MLP neurons of a small language model. Each row is named by its layer, matrix (gate and up: input weights) and neuron, and shows model dimensions 0-127. Each number is 128 + 32 x the weight over its row's rms, rounded and kept within 0 to 255. Numbers have three digits each. A neuron's up and down rows have the sign that makes its largest values positive.
After each neuron's rows, "fires on" lists the tokens most often at its 100 highest values on Wikipedia text that the model never trained on. A number after a token or word is its count.

L5.gate245:173146148118171128044182162107097144095092162135126138133111150102118103098131092151101122157111071171139095180162123143145130138194132153126181127131097163140140124160116168115082145100167100130156118084138118089101193144181124107191086134121114141156122178181156095136144133072122204174104160101090097079120124101133067097166111166168118110071150143177078165140138088116128132084170
L5.up245:097107135152094063108134140100103077092122169170119174112136117112143152100077099172116025133153199133149121224146066134192146121124173115149163103191100115201118088163111136142170148143123118167116111149127130087094133127161102135129161170122159126128190133103120104103111138114117196090154075142106120082125108150121138181130167104105140127052134122093056156162067161148137134101118
fires on: "," 19, " until" 12, " before" 8, " |" 7, "|" 7, " when" 6

L2.gate267:088171153138146136158142115126156095079175129143147134092133097170126117130123112172083075153167143137116090145100096169162114133077136128097086124146097134084120112149151081113138157149154130100138103203176097130110117114119148144108082144076102080155147122114132165105077115153203104099197091144158122135066175156132122121111129156070147129211129140091147120152143134113133224096094
L2.up267:107219090121125065175160148154171159157161121111095085132084092170126100107110101153125121152107161157116097126152128114193148095192121072160077160116148116118161124164149150127185097094175169178127100120131083105048164091112137073104054150140115107155160138151124184146131139126108123174120117116101131088110129103185139105110089169191172158116125133110098112103142111144155084102089
fires on: " On" 21, " In" 8, " can" 8, " when" 6, "On" 6, " avoid" 5

L2.gate79:103119141130140112041124121112110140124137203133149081134100151131099092117123133136105137125159135111130120081176128117104119112038123115102095125118150147103187156139154182169129096131109146148160159075116137109149078208084123152157091083136126159153104160178139091150150104174176153132126111129093150104100092138171148088157115099116108110177197124159130086108181149091135131103159
L2.up79:118111126086160138114150107214157154105156107034138111075090084090087091117094163120096126152140170104125157207153150107124148097098081121138124119143161075140139139162158142171113127149132057182108151160092150094085134146093111117103104134082124122044105164164139112111092108169152136144078113154099094082085105185186047097137074162136081110135128139123127146130103140090109180126147
fires on: " +" 28, "ory" 12, "ford" 9, "ley" 5

L4.gate329:096155142152193034081155099067113095123141096170169116126143090207102125162131166170113176122099132091074117115069151126145147122097130058177124100119118035084162114128144127164120091101170151180156162129142129133152102141113167152053161137143131139106109118154107118143142144091129183095138089151095064119127133161087124095137133129109124182125162126105114136137158145135156129106075
L4.up329:088126157148157081085080042118171099166108163194114164143099076130162124133115110073145111101098112111158135097055076078116081125141202106150128124187091080111134108153133151089084118124143142108115077121219165183138155142145084109109082104150106133119145106103124133140127109101144129123099127130078124128156100119106176207150103073082144122106179128137123158151098147052113087150072
fires on: " all" 38, " All" 22, " Total" 12, " Mark" 7, " Men" 4

L4.gate399:134131098171148116149119058139127092155121079128115133066130217072075089081139095183173128039109134115116102117186146064135117180120148147147141113145111118115093088122085117083093120108144195145132118077081096058156127075112104151156195112065069132176163135121121082137128119132124135125086106106129150109129058165086126093133187136163175130107076157105077123158148143152086133132068
L4.up399:097062153138136165131084096109093081114092122148138109147079096157141130090169135105105119057116087047114151071153126155108106171072092104084167137099171132134100130146077138151123102155090227095114148131127126115142144105134112094117125108082130175124131200119124123127131151154112107123164163101106095084133143127097165096153163138161141133124095112101126117113121129108209091180160
fires on: " St" 33, " acc" 13, "." 10, " Saint" 6, " Conc" 4, "St" 4

L6.gate59:152149153133138125088143098119175072112108158167191148106153156054142104061145138134165117170126129169128125157111160130145181136111188141152154108142183098069131095156066092106100127112108092089168127086136127135163192170101104188215181083207134120120104156127158102104151105154123088139097144115120152101137100133143127105161091153152093091151084100084125106153110134088124123063106
L6.up59:088156074125140150112137121130205152140089133143074090155154111151113161128130113183083110157124095148127136182136102195126148166135095146142144127120144114093139128103052056136130101102096097038127124108148077191118119165078109187109077083144120109130149093142124115112133077162095062156138086100062108083119098097105059097181123113125121149142156163105107078076100120064092135165106
fires on: "=" 39, ":" 14, " |" 9

L5.gate399:121145139073148206077167071119114123131095093067191135150094153062113129105127105111126130174120123133169142147148154159189139187145104153121172151163116107179197146096130105147070170161132124106095146115101113092066065178104106127120146185122137147136150089099189162176117155111107160097137144127116081168117090124120160176134129114149148107122137106188123127125131087182143142080156
L5.up399:107148141152117198112143047142125141160132134130148143093177136144192140173141136138188100134134077145181141100169139091072132104205152143116056093097149109142178159125126119116144143137165146135081148144120101111172125138111162107168077101195110151123122098167151137126103101096124117139086117111161063111084145127125111119133115212134102087129102083103088180100077120135133147094117
fires on: "–" 94

L9.gate372:157108119174099137113138172124094140090152117167095107157146122164095080144116148137086124122102065113038118099227158017052106135149168139117129161079156073142102143134182186166132139123116092108118111129189130155084090092133093117104078178105108084106101102146103110099087201128147139072172167127134122113146158101058136127113180125153135072132141129133123132157110118095119172124049
L9.up372:151147160166148128117109108091157144105162138100173169099128151193098116161110131094166125118114146138146168090163142061222132148126085135111145124126184144160097092080121156106143114175065137145147131135146143185109181117123126101133125124119159150162175091142144090133143141114121116110108149150135115164149137098130191137049141170116015090154093153142134111134139145102149163161113
fires on: "\n" 100

L6.gate62:093160114120142157126129102136115070128096106143129202152111159160147110195183172121135121107148126105107129144158150145140124051078124123091135142156077147126157103151105119179099072143172149152141184205101182097159146124108094161074192131114100152158073042129105158090100117095182155162139137131129140108098139133165110113093182132144102126089101163134157127073192179130183167163141
L6.up62:093140112168127153164120151179180126075130107144114170089128127112171145140081119164119131124181077157150120186113092185112135161046128127103109128160127116079134093093137102155147172085137027127134143127108159162092126139112104146103130142121088197125119106181133162128215101105183134103134133128089159115095106140107135093194106114099117159144123098150146131116034192159083135123190
fires on: " comp" 25, " Rep" 7, " conf" 6, " app" 6, " exp" 6, " ref" 6

L2.gate113:160155142146169187175138156073149142112076178093136136081134117141173118112115133155160167137129142135130146144101135163134119100067115125092114128102127134104135100132091143116147144080105125141146123112147094118133066166145119156158052120104104104136085166080140092099146135096122181125137171100195116168111156128190111186084116142116159137135078079060102141162119144138154125149185
L2.up113:133092095135130130088181149141174127120130146125142121118119141155163120154076105152139204104105118157098192123105175128164113138073133140160086191105128105094187147106107102096136126146125159118099152058130144128143079135108137123127045125201169138158180136170151127121166150120136155181151118213135082179106167135165119119127135145164139157180137115154137106183148165137131178153153
fires on: " m" 32, "'" 14, "C" 10, " lb" 7, "m" 5

L9.gate496:099132131145105125109134154161105131057104124120101133141149090161119130116182075193142153110110148137129108163125111129096194193161136112139173129190068138112163167133176130092094138061123151162120070118084096076115069078126140121101154145093067112165139144148153153177077110137172146131150106129111161136147182149085112084101129122175107148114154145090074129061141178100145114159084
L9.up496:111153114193119147119153072122068068143193080145108118110180160085098142155134129150149133108139093088110097187167133159133127062095132162129163186131096148089129166123153098098103135188064113157145165150118144062110143105105161124108083147117168096172115120105125074130086123123084126115064075098099106161159085113091106169096141096131089118108130177203110104139101129137089104106177
fires on: " |" 30, ";" 23, ":" 10, " -" 8, "for" 7, ")" 5

L4.gate449:114169096111139076170112133122125108140126087097199123170129153127137050173152135165186049153064198208119101133134160159140133191124125117146083135108147125125131127153164140142180082174161150161128089163113106129192092122149152129169091134140157159128136130091086067145127109080132114113112145121127140122109164099121138148077166151160133096141105100100132149100156165153179133146141
L4.up449:155060105096119174169109141047147098158104150164145113095149154092192146151099094159146131153125080105124092110135108162126095138110188175116123129078117125082140074127156137050099100159112201150096086168137132122157130124152136159188070098072110136129152132073153064179142166102113111112086123116173104099094144114120050114137101150108122150101038144140140140170136155097070143058105
fires on: "'" 30, " in" 10, "te" 9, " for" 6, " Tar" 5, "yp" 4

L2.gate55:117142141111173126201125116114131116038121139189147115138135167122127124108128080085170095138099157133118141118110122141098120109146131096148148156111102174194181133146146093168152094101133077136120091089140105129183101117116120191170173144168123138192104053127110173128149079166156138213128110146172086120204153116118164134144182077107101115157160120095183091131094092186166079137138
L2.up55:130096110135169160132146129081118153123110153157166084111212112162105136123225083108161080165049128155089114132179098100108110118141107137188097119153156073158129164136157157122167089139097054129189108178143129179108144125147097080159130082127097109098159158078141127157135152138104151183105118160129132102153100155133132150165068074086156161110156175110096102113142127115168094100176
fires on: " El" 26, " el" 19, " Del" 15, " del" 13, " er" 9, " Ol" 6

L4.gate184:171207097127110136122110149093117109144137169170187134108145102169161139197163148118202106145110170111126174111149177136193105106121101116095090106167146126148128144120181096183128162119127137126111143091120136141136117129138138155142092164169093110088126149140115140151118177132085131083165142071181102116157145155159144072112145105111095118145111107130082086127145149123192175140132
L4.up184:116127109080109159112168149115152078127180076190171141125109177079127138136142097189166131080136117113162124113130137124160051136112169122098107186118128083083110147101162117179109128158097138132076171153129084112139140111064120136149110144112138147132058125085154182155097211133194127166073161111130122174169221111128134103151135110176139165077098111156106117145139139107124133134089
fires on: " mi" 17, "N" 14, "th" 12, "Population" 7

L4.gate141:064067197141140118117129139090146125092129112133147131103131102166198117072094115136157113162183106100110146132091126147187153067139101159139101149132152126087150154112095158096175129132160104114175101152103152135049180121111125106135099055108157130124083121165086142150099131081149164098145118091168145147115128167089147187190088115108119184161147166135124178118069084097126143120121
L4.up141:075126120107135088094078095142191083155126177163133131154176110188174116175175165106139134100122153137072075186135122141022142174119164110115120123155076148115098106137160154133057149109093141152094164178143174179062143127104160115120103126142098107043110101095147164122113107180115170122143124115100122144134125099189074155115164167141080161153130178133127145152120168085096167145137
fires on: " he" 43, " Pro" 12, " mi" 5, " He" 4, " It" 4

L9.gate93:100185108089111156088124119118107128093076098127157154112154134144132121175157189120060073068133080125124098119119119072092131151132157142102157167194125188147115130147145096090129089151052174149160177091188093075057189094086168103118140139110113163131125161184121141218145125147181146095082134116091128125143175125161089066094141094185182109110085124100117165115105123104087117176162
L9.up93:137077225122141136125144164161188142166133151133138114100099163160102138117094102185182185134146114160114108161149130134115147160103062134154174075170137130099151091137105097158086150128136042107068098142109090110102106149092123158132093126164172035152073141092149109089121137098153183143096104114066125134125093159162124134109129109052143117161144150058123091138178042183131135135134
fires on: " |" 56, ":" 8, " ISBN" 7, "+" 6

L6.gate405:095115134148162153113129107101130202092127143141155111075109203113138103134084137179164113085117098117117175165139109127142091093160117124053119185158157107119067131207122087121093130147097130146136100131173151092089163141120153127143121112138139110212148119092142206152108186129183090134067113122088128132137145127093076150141126122165141077101199105128072159164107082111106120114105
L6.up405:135085129159134111096142193134129180157154196104078132142129147155071107130105148109154191160123142147118144196168114107094079159122082104098119079154049127179119174158165191136104085180140128103098149060127188119101134167074122084139059096112116164100126139127122100170112117091201130105145108135144166114146143119172113101115112137128150130088099153138161112167085146164082147117155
fires on: " -" 32, " –" 18, " Ba" 8, " No" 7, " Po" 5

L6.gate473:129110106145095185089118134179179100084130087093135159112154119158130117109136102139166111082123126135073113151147123129123152116158128116108092141161137107065164116117104124108125124177107144072124120099137150097185185100115117142124140172120153089154152113142133137119078108196104097137163149136101152137152064126107151133123102147077185096024039185128150144125173105150124159070125
L6.up473:054099136158113078138084102175151129092100147089183176088122120144107132140095131039102131144193129108104101143153080106095085136125084085128145187149131121111188102153060127095187125133149138177072121112133185130092141147116083128109172191148127130158168111183138114110153134147045141149184127142068083131079154148131113108117147174129154158084126149136133133097091172152082177121106
fires on: " comp" 22, " exp" 13, " rep" 9, " disp" 5, " Comp" 5, " Exp" 5

L5.gate235:120134156085175154182146124137110136111105112130152135172088154179074144126199175145120124140087136176113119119154104106112139161183161120101097105106159080125157180089162218198127077107099123137140072112195090151100127141183123146112116214132101129119156082148110118083197112081066119073110167086096079140118142127099145104157127194067094105124141104145113167110091158114154134118120
L5.up235:140114099135111160180106145097037095117178124121182145085121130206101082100125136132089114139134161122087171130121143064177148050131144109045119138135110123156158122108137113170148128165146178171146152177119077128118157123118145119118133168131079147050164111059197122111103093129165136158105129123173119114207120143140154095185109138097065093105156131152134187161094144133130149158164
fires on: "\n" 86, "{" 8

L4.gate262:121105128090139160106114127122106184090095133105151119124124146127182147085113128128171134112132095179147171131061069139106116128104108108113135135189146092101170121166123168110162167155135138109176122095182111104137128158127147053148147121103105143110125137115140102109114082097169108104145184122148198141149124144068108106119105127078141118128103198124163110054156167041156118066127
L4.up262:143095103146108105141105056233108125156121117083126099146116183081220142121116162163143125141138133121100161132125127127125145123129114106119092151101145172130109178090159137145060138151168085138105115130148073138128110092102122087163083148082152132088153129130166195085123073151100187143164110142084106107143149092133068072188112099094123111094097129100150171117174132095150138108091
fires on: "\n\n" 36, "–" 15, "-" 11, " rest" 9, " same" 7

L9.gate390:180115131151154139126129149076100148102111142146156129162093130077069142179155084088101088172144163140177133182164163151081137079119231126089160065192110134115135198148106135142139141077128188072160122117141124126114169126151150141145107166122140117125133145161103097110161160102083149111100148169082142136100149198132069077151122110171163100169134017122146114144145103149128152124139
L9.up390:100131112148150154105126133116184152026081138111094036101134068117127092151133064141074060179060120127107133161085124161118118088179147148171173119123145174052098098154096148133119122058145125162143187139126128146150116131157106076146149135171157094131156103152093102150093164173100138131078160112117086098141132132095087133130175120115106082123106116087141097197128146094097143085103
fires on: " (" 71, ":" 10, " ±" 6

L6.gate44:144098132155149124152132126164056146112111104074118148129139127060134150106120087117096128122178123179123101124135135194101105134080115128075123117169088210060168083159155118110109129088188142092103164133157068085095066154124153123105135157062127189133097190140099140150169091187171125067064122136129116115101148127166122107132142139132172106098152108119153181114109104097124100020113
L6.up44:167082166148119098178098171139103086086148159120088159122090137130131182093120105123197145031106186133137160169134121106115095115097151111132138123113156154171113163107116116099160080124118129143077116118147124103073122126083109089073148121113140107083096169082108123127092153172104157180097156117144107119150087111118108105208200125147097110125094153173148140140126121174108120138121
fires on: "–" 43, " −" 9, "-" 8, "la" 4, " +" 4

L6.gate371:145141116108104128181106160177130132118068129082156088166153098127069128125103157141140116197162075156079142143093184098111092107147085141176064132134165079123111186129109132087067094057112143064127088118103132108095208094191101162094155140129145089088168055122083130113096128150173158162180150132147128107134135070131080124133078119156118151109101110149100157132070148143102093109096
L6.up371:200106124173157132120160133123129120153124209167091122131077133140122108133145137130154105160101180123118121161118127165146137067092087115139108130171155084106174180112132201136139057120107124131135021124103171136143076166106126088146144101142164133142183103102140064124113134150236182133137126084119078122096146136182071189133147126073123161109088094109101168085113147125144125117154
fires on: "," 54, ")" 18

L4.gate227:187184117066186118135129130099083161116126088128130068120089154148115129093117098166134101124102112096160163088174136127145124126124116077159106156100153173133185164129159166145153090160163123067083110112139117124086153106125107151080131136088130112114100054129152086137098089143102117151093120158064138135137141127142091215113086088116070097109093156162133082147107120154057089127078
L4.up227:136095112130166127109123209173170197080085091097119097153121072151084156155121167119078132126064104189081169112104120152120093032179105073121113124127152088131099140078127155129113137123143117125171150075146192130142118169110094109157156151076159137134087152124128140109114132143186154112136091127171144095073131127157190095155083124138122161162114161151141165164113092172114099103197
fires on: "\n " 15, " is" 11, " Sir" 8, " Emer" 7, " Wil" 6, " Tur" 6

L5.gate260:141163110100098132104125127157128155103137043174104102124136139166132081131110110101180116068172055079139113109057065131138091133168103162133113191120134124062126156136135154102097147144143104148154132128038177142046179162094100145102109139126108157088089171156163153100086137115123185067131136132105156145142177198128151115115122086120179084089141171176107130125090148114091166125058
L5.up260:140037080131118171156048124087167148088132078137143138104118134109156143092144133136116110118093178110169112109098143093134135078153108139114166145171135148181100143126125130115137171039127156088124120136114109110182137125188137101105152187184088186138085139139161170124123102188142149187141127128172172111101092130152169097171151161134085158101158135198150143109057109124121117126157
fires on: "^" 20, " I" 17, " it" 13, " f" 10, "ca" 4, "m" 4

L2.gate114:161185103136086119073146143108110147118147095128181119158136165072108070160127103126131196144078174113106160126142134081149125150094115093136135164161190145142115164149139123129131107176120100160158137088099163155098070130143107150173121143163117125134125081094092121137114138132088096150112129124134129101166114129125134164116171104145105201159082130107134140122090166219146159107100
L2.up114:093096100120150157166123151043112090159056139118145124119149101143106125108112094088154169145068168130136146156112113160087153166156126097118136083115163068125121057126094133161149132082152092180062121102158186133124146130106138082110177051210113108141132159116108136117119104101127094155091154131130161142151086158106206116187138132143130131109177139141177147190176119086103093131129
fires on: " el" 22, " Pal" 15, " del" 14, " Ro" 11, " mi" 10, " dem" 4

L6.gate162:112139040148140120098114125082121136093122134144149146136104087112099089061103138164124103123136116154179170066107102051189126180159142135097125186168173116145109164195121114099127149158144181109130166106121117111149120162137100140112123118173130132109129054131131136200118114065139135123223177144154131158154132076125094142112108135163110133120162098116160175114097097132184173110087
L6.up162:110135154179146123112106088103073057107166168167174144115163161140161098144125122137117110110189134163175171129131087117163126121098110220073206211093087114119115086133132175034175114113136133101093124132139103124162157118135084080171096094131213103122114144083112131115093166136174132127131127119127143142141107106108115099125117181174153168165165110170191091134152078126102112108102
fires on: "=" 18, "ame" 13, " subject" 7, "gu" 6, " Gu" 6, " Bel" 5

L4.gate330:054119084130172128108145135090121135129137120209104125151075095181090157087113111141127119098103109092092167091194158092151125096123075117076136128110085101138092081105119108151081150113132117146099118109080087145140138126160183219122164137122147145119149121118179118146115095160136154138118101124115138179115050166170120093143096150111123167190121173171115149107107150105167101152084
L4.up330:130122038133029123120121156105048154108132146116137141172103060159157100088162153087191168163134169110140107084159119109112103104094108106161167134131108147168124159088146126118155135170161122113067149169101109185173066142105136139086107176121144208132078088171108081181116180088131167119087133129148123184088135129099123085108145125121116139111129113122181140155098090155125145128161
fires on: " 1" 28, " 18" 15, " ref" 12, " 15" 8, " 17" 7, " 6" 4

L6.gate171:140174128127170066095169190083094164115156091141133079123111120175110154157101119112105141152162188176087166169135068147148091152138124074128101126094159123111177157181112077105101113110126137074162115126156148117098148123098193051091131150131143112125113117112148142154095143094105140128109145165152130093107143162127167120116139121144182151150124153048059077113204133169194087141134
L6.up171:152128146184107107158099197108167102134086138110138112143110158158099152171184078105108138106124124127113156156151126129122176080114046110160164159110126149095073129118149156126141102100099096173113120202167117098085150135114148104112174177113115114167126133093074154059105168156133116170102187120093143127132130127202183151126127115155150154118086135148107125077164134094118089173176
fires on: " On" 18, "On" 14, " on" 12, " at" 10, "^" 8

L6.gate152:177132130132117142120139111120112128110121162134095152069072107101058138157095145061143111115097148135067065162183103073131133099143169192137140141189091058123123176099170109150122085172184123148077096085157101111128120130135161095110134132155123086102102129202115073093141109164144083137128131134114147101121167126068086168131149145099157101098156093131089108157086112073162170147173
L6.up152:181127064173141168144082156124126162158168110161086170158123135147150129113129112111123103168091136141132142158114093125195165145134149114108116080160229136107126130173078124110142119076135153167164076044120129136119131089167064117138143107108115108060120106071087150114134172109151102103178158131104147086150104127157166069115088121157146113112121157120147153190128142101095139190136
fires on: " " 44, " United" 14, " Ul" 6

L6.gate204:167174194160188144152173122138130125108131042142088212100104143118143138154079136075112109149150105177135133123131179130113086092135147129088132155054069109078131146122145133122119183109135167135179144152121140170107157130153180104111069154123087129110140139112105111138131120151058117046149050105149113140111128132187151104104104124143136104122142132141120196193151140115133117100155
L6.up204:112113108150147106151169201103058165038156156116127130101116124121111104143150166132096107136251174134123134140076081065118128117151148092174109086151108103097137135139138118144108053122138112155109121202104093113139171141109102137090111199119148081099142080114123097128128121144140183128133145155108130079137114101138106107106144143094092142092122109070117161116111117168169098110032
fires on: " (" 23, "i" 13, " can" 13, "us" 6, "is" 5, " may" 5

L9.gate443:106135115129113093182130097173155140145129164157093131063183110129143080076135078117161145120175174091119158125114113135104087134112103147135167061155093112160168201127133136067130101169155133111206122129149164035118133138085146180111132037099104133095074101126085112122132155172180125111114161195123174093144105106173121134081133071113122183158124148117102127160110138124089144194114
L9.up443:131105111130194050112148130134076098052107123118097156141128133116105111188156167112115137143136148098127096085092119141073126108119144111111139132166155156088117134110088188103118110108153127142083176149158161176135114124070124081102135140177114173137176153192213135119088104110160152177150121149161125160192088146134102155136090182090167234109110152138117126151095136092125159111138
fires on: " also" 26, " He" 18, " It" 9, "," 7, " he" 5

L6.gate384:127131133148162181161143174157100117091105118135159106150121178140121124112123065095189151153137148165142136169104117092168058121142112129131120141092135108061121144068103109104135118128186153145085108112101086140101118034163089127140162148161104178130130095157131076164201105122209152159159145083156094179069113164121151143128089106091125110085104176086077199125138153157161129119114
L6.up384:097101178169147119118092083116187110117078158142122198168143076168150119107192171102154086138105156093168123115165127096085108179112115100149104111094168149116175094057166136142106084106152134150079113101074154128117137131111138141107165137102058120194173137162147168128151136102172102125167102130152120104160156177093127093144147105080136129122115188151123096081182120080107144111069
fires on: " St" 16, " cl" 14, "St" 10, " Sl" 10, "Sh" 8, "ug" 5

L2.gate360:093141173126136120128077152155144138158063134122142120068114162109068116177127190119160134124069168098144112141096154134165139082143131187122101141147097149136144120130127196051156095120103144163139120118163085124124072095101125101120075092104155110123173114136093073085134198172150105142113212154126145133135142074100091173194119185116175099139131072133152117128138145131143048121075
L2.up360:194122153180136131158093099149156134111120124132101094142093072069180181170106114132157187164129119116168150163121117122162170146096059169089097105132054099117176096105093122124149146099135178161099107125248106090090058104170112121131117107076045131078152154147096150171137165159139134106180153072119087071117136094126148157125125093127155119133078077117152137044113116100130086144165
fires on: " Sa" 22, " pro" 20, " gra" 11, " Pro" 8, "Pro" 5

L4.gate163:153086176140168154094154147121192163124127151141147130132101090137153147161139116031099191114069184073137127106146204127142212146111181161098125097127164137154123162121109112100112148161110106124132142148161070137142164175113170153142116103157148098145148119129102086134092191199120169106107163124154141103124104132119089133147157185147150151120139094138182140166117103196142160115114
L4.up163:115111179136161163134129091111190128133141111096158172088155142037189108147142138086154080188158166187131147217122077128115111202072201101120139123118152136157136089072136165095141153104155095128116120173167144136154113141128120123109094159102155112124121169139095140099127098155109093081183133169154137115132126169124088156116100213109154145117117107136202093107054123127079131161155
fires on: " pro" 17, " Fe" 13, " Pro" 12, " fe" 8, " b" 6

L6.gate436:110168139151155115160090169133065097090136126080083193167098098042115143231213170177133090130121114141128096109110114097137099139100112139134109104147167129089095140131116111129130127135102095105117126129067091134094118130099080047075132111114135144127127179152164129162086120133164155058095109140160201078112165153167102126111124161167127112108077157170133152105154139102150209122162
L6.up436:110167151117128067193111200134171097100036123077121116160137103070185139151164130158143083145150150173090116194073104181202107112121114116133103167123137137123086147131146118133114107165140139122133104123121191133126179159117111145051115075123119041102114113115103070145116112128150124111159129131134135084137161092070112127204144097101133102151103123124103147130151163129168140040153
fires on: "ua" 16, " ra" 14, " varia" 7, "oda" 5, " mar" 5, " media" 4

L5.gate418:190180114144128148112157116175127160164112122179108115133093186165053108088136106095168204078069159129112094162120124161110103118094105083146169178172115099131180193124086119154120142148137068160138117105133138148119161139107146119138098124119119130101062183173122169151108164139134125184134157085150099107079100114142108109120147104086108110129173072154085166097148065109104131121145
L5.up418:143097125147109099136096189150144186144208129117125098103104147126148128180060146120161080128181148113149180147095116160078127152056177134159176110137103206156109159132141146123143142136110090139083142139162132130150155154123113072139130210098123098083066109145141185155090155147161185144142142151123117103140034156132112174159115139121105147110147155147129092116128124164080154086115
fires on: " He" 25, " he" 23, "si" 15, "li" 4, "se" 4

L6.gate33:159128063116145063105178102160173136093179117082159133102192105117137081138106121117081122098093099140114139169100146137143101121153146123127133085148145090134124132122087198109115131078154171201113104105093132136134096091101161182154128096174108088097161173165150165125078181130139138145095162090058147146146064077193068129123094145150082101049185142131128103129086115142129114105153
L6.up33:187130168184133101090100096148088096149165083160109180120200187162087103139118135103162043125154063115102120080127046140150126130156115106176142097124083164172076148186152087138116101135176177080143131120067069093130147118138146176119101175112135131067097126099119125176135168099141177121124123187091106103106114108066132127117086153107147102137128175110142129155130131070123143125166
fires on: " 18" 32, "," 22, " 15" 5, " \\" 4, "\\" 4

L4.gate314:105158096120121116151134130152169131125140148142160119102118159123161101157123109174145115070052167063063122114132100101114141088069098182156155103128147117107200153111111136146197081086092143118084101124141156129149112142069157126153091147189095067128133131128113112118108177153120116071075122165160083086130099160102110160115153118095113192165065149168095092142090083163152126145132
L4.up314:103178106116068129088097149139125157165093131119179147123108121055146141170143110153153128144108123126151152124114161067100121157133094091183129132139171142135141107065078120140089094124164141144103104034136070168134130170109059101135118109121105143107139097169141130102098120098155122170145212153104140168119167138176156135127141162159132095149109200090110170110176057104145157105112
fires on: "N" 19, "C" 12, "uc" 8, " mi" 8, " 9" 5

L9.gate165:160108120147140086125110109145145191122118109172119144179164166105134169114090125161107143126088161128070158142100108167095086135137132137143162112123157205160089094134127106074127080014153145133067172133174148193159124110122193119153122150113088108127178079137150082197131120167105191105070170110133116126099120149123156139125124177171125097094172098133051102091155089125138113108095
L9.up165:115129167128182133135160160129121063158119151177089067091129136192083160144052031140090136129083115148091172166181133123102142135094104121136125134101131098139092101132123097055094122120148163074135124115057143057136072142105145164145125134108149177126126051145149148195123071119099168155115100087166122062149110130166174144149143152117119112094128096137133170133097083096126092135097
fires on: " (" 54, "=" 16, "\\" 9

L9.gate141:106130169149103077149086167155131137153134095066101134135076149074155111144145088182147143066116134149120132132151126110112142121165149106117131136137130056136182127049144093106176111149105180158096205096153167155094127115120154081109170128168148101102201147140079088134142091148139168125131160140129098079131141122180129096123117088104107173095130082165110097188132106102145158197112
L9.up141:160186154132193134138111122170203095100112117118153178110163140089101118153145109149140117125162105073105196134127124090152131113131146121097111094133124150056178141112116097146190058124096119144119169185155203152122159122090086090117176104113139134089133159111124071170090106117119143137207145151132138164086103126134146120158099162134128169143124142110150092119147086008156153109137
fires on: " released" 27, " received" 10, "ta" 7, " varia" 4, "oda" 4

L9.gate26:096186139083107160097110137140163068127130111129119172121117144147123158097138129162126147099100137158130080119124114173124155147180158101117151140131185122093133081160117125115170177072131129122036147104134154133124081195083166135134112134144073123137107096018170058097167116141132153126112136117169072141151102187118129094124097193154117100075102107153180123068170110101132093126122
L9.up26:083109127161179089088190137143139068131108073175107125108133144123155083173152070096237144116150132163125124107090128110116166181120115122172067140115147103145119149095093168094078101098152090144167125063065152134133091099115101134086119060165111126132172111133131132113127130119170078123082118140121159121085127162165150171126077095122137115144143110128148121138120142120138099123072
fires on: "–" 32, " (" 14, " RUS" 7, " |" 6, " USA" 4, "D" 4

L6.gate189:083088064153157153134091148175130150107157096153120110173156150165149138121173095116116156074160066119171082084184120157143169128115110212114065088102167124048160135137134163105218120101145123110133131127136081152083143160185108083102131139163125120112079171110186101153142156142146130140146151093078160080166125160185095107075179135094119104070119166124137123090125116152112152143115
L6.up189:147126133132139174134137154091155135109146107164158165181134069126173177143134111194173124118129156118119146153112095095126161146062160106106112066090182137097080055134127109066107156110139120140149141104115179095145145153144116181062122187171114172136091086159111104168168154142058220128081178150158136096077133130126174131103137148143126105129113082099114151031166112121135186109144
fires on: "r" 33, "^" 21, "b" 9, "l" 7

L4.gate153:149170169114158068112118113141074118056117147131100145101133162161102114074192078092080133089148143105125159133111126121158137132195111154126116170131142142085111126096107154147123128170157165115100056083125123089050098124134100135085134116156085138120132117120165100195093157158149203168168121176108142124180093133095118121071146115102177106087109144101098109077102075170132125105093
L4.up153:156121151163114128155097132104131133144098157185164130167160137126164100137091128152115106125109169151178120112167090108155089109167093219169106172114162093126067108160152156099125131103143100101037135092175183134115097120113116086159128120071082120093172144140094161162086087180095136164118166119134109124082079151198146132169099122129155101001162141146127168098183080080062158191116
fires on: " Vis" 11, " Ven" 10, " Med" 10, " Vol" 9, " Pres" 9, " vol" 7

L4.gate317:104045081167105122163084125143117164148096133171133152127116119089141120114114123135131104198158014102112140134139171166117114097139139159111127167139090165153108171126130137108079163120120223137075165094111140153097097156152077103196039111067179110137094141147118142173088150126080115160142168130170078114062144120180092196108123092122077120149090207125134076159159122099111066149133
L4.up317:086133158141160136111085156082111208053131161127047142108115134099137126146170096107097153118061132089110150107149127147118108199125164124108113192107132116160155105119116146074101110116172128130144095144138116153124178119145092130125024152123097178153159142149177097150127200151130134092170125047151125167143131145171131079173122117143095149175117190140075135164131111167110153162145
fires on: " Th" 23, " time" 12, " th" 11, " inst" 5, " End" 5, " ago" 4